{"n_layer": 8, "d_model": 192, "n_head": 6, "n_kv_head": 6, "head_dim": 32, "d_mlp": 768, "vocab_size": 958, "activation": "tanh_gelu", "norm": "layernorm", "norm_place": "pre", "norm_eps": 1e-05, "positions": "learned", "qk_norm": false, "attn_scale": 0.177, "bias": "all", "tie_embeddings": true, "parallel_block": true, "init": "normal", "init_std_qkv": 0.0217, "init_std_o": 0.00544, "init_std_up": 0.0217, "init_std_down": 0.00544, "optimizer": "muon_variant", "lr": 0.00154, "lr_mult_o": 2.0, "lr_mult_down": 0.7, "beta1": 0.9, "lr_head": 0.00266, "grad_clip": 1.0, "warmup_steps": 200, "schedule": "wsd", "decay_fraction": 1.0, "decay_shape": "cos", "final_lr_fraction": 0.0, "batch_tokens": [8192, 16384, 24576], "seq_len": 512, "doc_mask": true, "train_tokens": 106800000, "steps": 6632, "dataset": "wikipedia_en"}
MLP neurons of a small language model. Each row is named by its layer, matrix (up: input weights) and neuron, and shows model dimensions 64-127. Each number is 128 + 32 x the weight over its row's rms, rounded and kept within 0 to 255.
Before each neuron's rows, "fires in" lists the words (lower case) most often at its 100 highest values on Wikipedia text that the model never trained on.

fires in: "in"
L2.up79 [141 129 159 103 137  63  96 154  91 145 152 112 166 153 105 114 130  85 149 148 115 116 124 167 165 155 192 115 108 102 118 141 115 136 159 107  91  76  99 126 151 165 121 115 129 126 119 105 161 122 113 147  97 125 146 179 115 137  72 131 150 150 120 177]

fires in: "at"
L2.up711 [117 146  99 164 189  99 164 106 152  90 173 128 118 157 124  70 162 177 180  96 133 119 105 135 110 136 129  61 127 190 131 126  83  93 107  96 162 150 118 105 122 150 145 136 146 115 139 168 134 162 122 163 178 138  86 112  90 146 117 159 132 169 138 128]

fires in: "second", "london", "richmond", "mathrm"
L2.up363 [ 84 168 138 106 141  99 143 169 125 147 130 174 116 137 121  58 104 137 164 130  91 153 108  65 109 114  91 165  94  95 210 119 116 143 146 119  94  96 186 162 130 120 113 129 106 170 153 138 129 140 141  79 120 112  96 126 139 134 164 100 145 145 116 117]

fires in: "of"
L2.up128 [ 91 134  81 148 134 146 160 124 139 131  68 177 101 126 133 133  96  83 152 159 200  95 157 245 122  84 112 160 140  89 113 124 149 142 107 167 194 143 113 143  97 122 144  71 156 127 106 152 132 116 101 123 143 151 122 114 117  82 199 156 144 119 128 188]

fires in: "in", "on"
L2.up551 [109 218 128 170 130 107 131 144 116 140 140 141 138 140 103 163  95  82 120 145 136 123 153 178 110 135 122  78 130 106 112 168 130 167  89 104  58 120 117 126 184 149 145  85 157 145 122  71 101 115  71  47 167 134 165  61 156 126 142 101  90 156 107 144]

fires in: "on", "only", "to", "produced"
L2.up339 [137 156 167  73 158 132 132 138 111 130 139 122  84  96 100 147 111 110 172 149 142 122  98  93 189 110 127 121 116  77 134 110 146  62 178  92  92 141 172 152 148  86 162  99 101 166 165 134 165 146 125  70  92 126 170  55  93 105 142 177 156 122 102 128]

fires in: "in"
L2.up46 [102 165 111 157 127 127 113 152 133 143 169 103  87 121 107  59 106 114  95 143 116 132 156  74 130 103 121  79 110 142 117 142  51 119 140 103 147 119 125 171 206  94  94  98 137 140 191 170 175 113 154 124 172 132 132 132 108 138 164 138 188 144 121 117]

fires in: "such", "medal", "much", "medalist", "medley"
L2.up673 [114 128 131 150 118  90 155 190 122 152 146 136 154 154  47 141 175 173 153 112 127 162 148 112 122 158 110 113  53 142  78 130 129 137 126 112 189  92 150 137  96 126 147  86 103 118 128 131 184 146 162  91 174  74 159 166 100 144 172 117  52 104 146 176]

fires in: "is", "the", "community", "of", "was"
L2.up599 [ 87 170  83 150 192  95 100 141 133 107  95 133 108 140 166 135  79 104 161 136 160 103 157 154 140 152  84 125 121 123 144 142  45 133 135 129  73 141 170 104 139 120 102 113 158 113  66 105 141 125  91 105 124 113 145 163  98  95 124 127 177 111 128 114]

fires in: "in", "between"
L2.up572 [119  85 192 186 160 131 145 119 145 138 138 136 174 174 101 196  61  57 167 130 121 117 131 136 151  91 186 120 140  93  52  93 103 141 140 129 163 117  94 120 151 118 146 172 151 169 117 139  76 179 139  85 169 124 191  95 139 169  81 129 155 185 188 120]

fires in: "in", "medal", "medalist"
L2.up456 [144 143 129  73  97 119 159 123 111  97 228 170 110 116  86 107 140  60 141 141  97 109 117 150 115  94 129 147  97 140 143 112 207 146 137  77 110  98  71 118 150 174 191 187 122 175 117 151 124 155  74 100 157 110 169 160 120 110 158  95 172 146 131 170]

fires in: "in"
L2.up70 [159 118 118 144 191 134 145 137 176 134 154 138 129 119 117 136 132 105 140 158 120 170 180 166 115  94 123  86 105 124 117 145  82 118 112 113 159 104  86  88 175 118 169  44 138 175 156 159 166 144  75 133  87 170  86 138  82 139 129 161 160  92 145 134]

fires in: "album", "february", "along", "al", "already"
L2.up517 [181 101  88 118  91 139 139  81 180 151 164 179 111  93  93  91 139 115 158 191 128  78  97 169 129 101 127 161 113 138  83 130 118 157 171 148 126 208 120  68 104  99 178  73  92  58 107 144 155 133  95 136 141 136 152 204 153 116 108 124 162  75 138 155]

fires in: "at", "april", "even", "event", "events"
L2.up60 [114 121 138  89 153 152 189 122 106 146  88 137 114  91 114  87 138 201 148 125 154  79 197 177 100 118 153 119  81 191  95 109 143  84 139 129 164 131  64 152 116 177 142 104 168 138  84 161 153 137 114  97 153 103 139 175 116 184 140 101 163 120 153 120]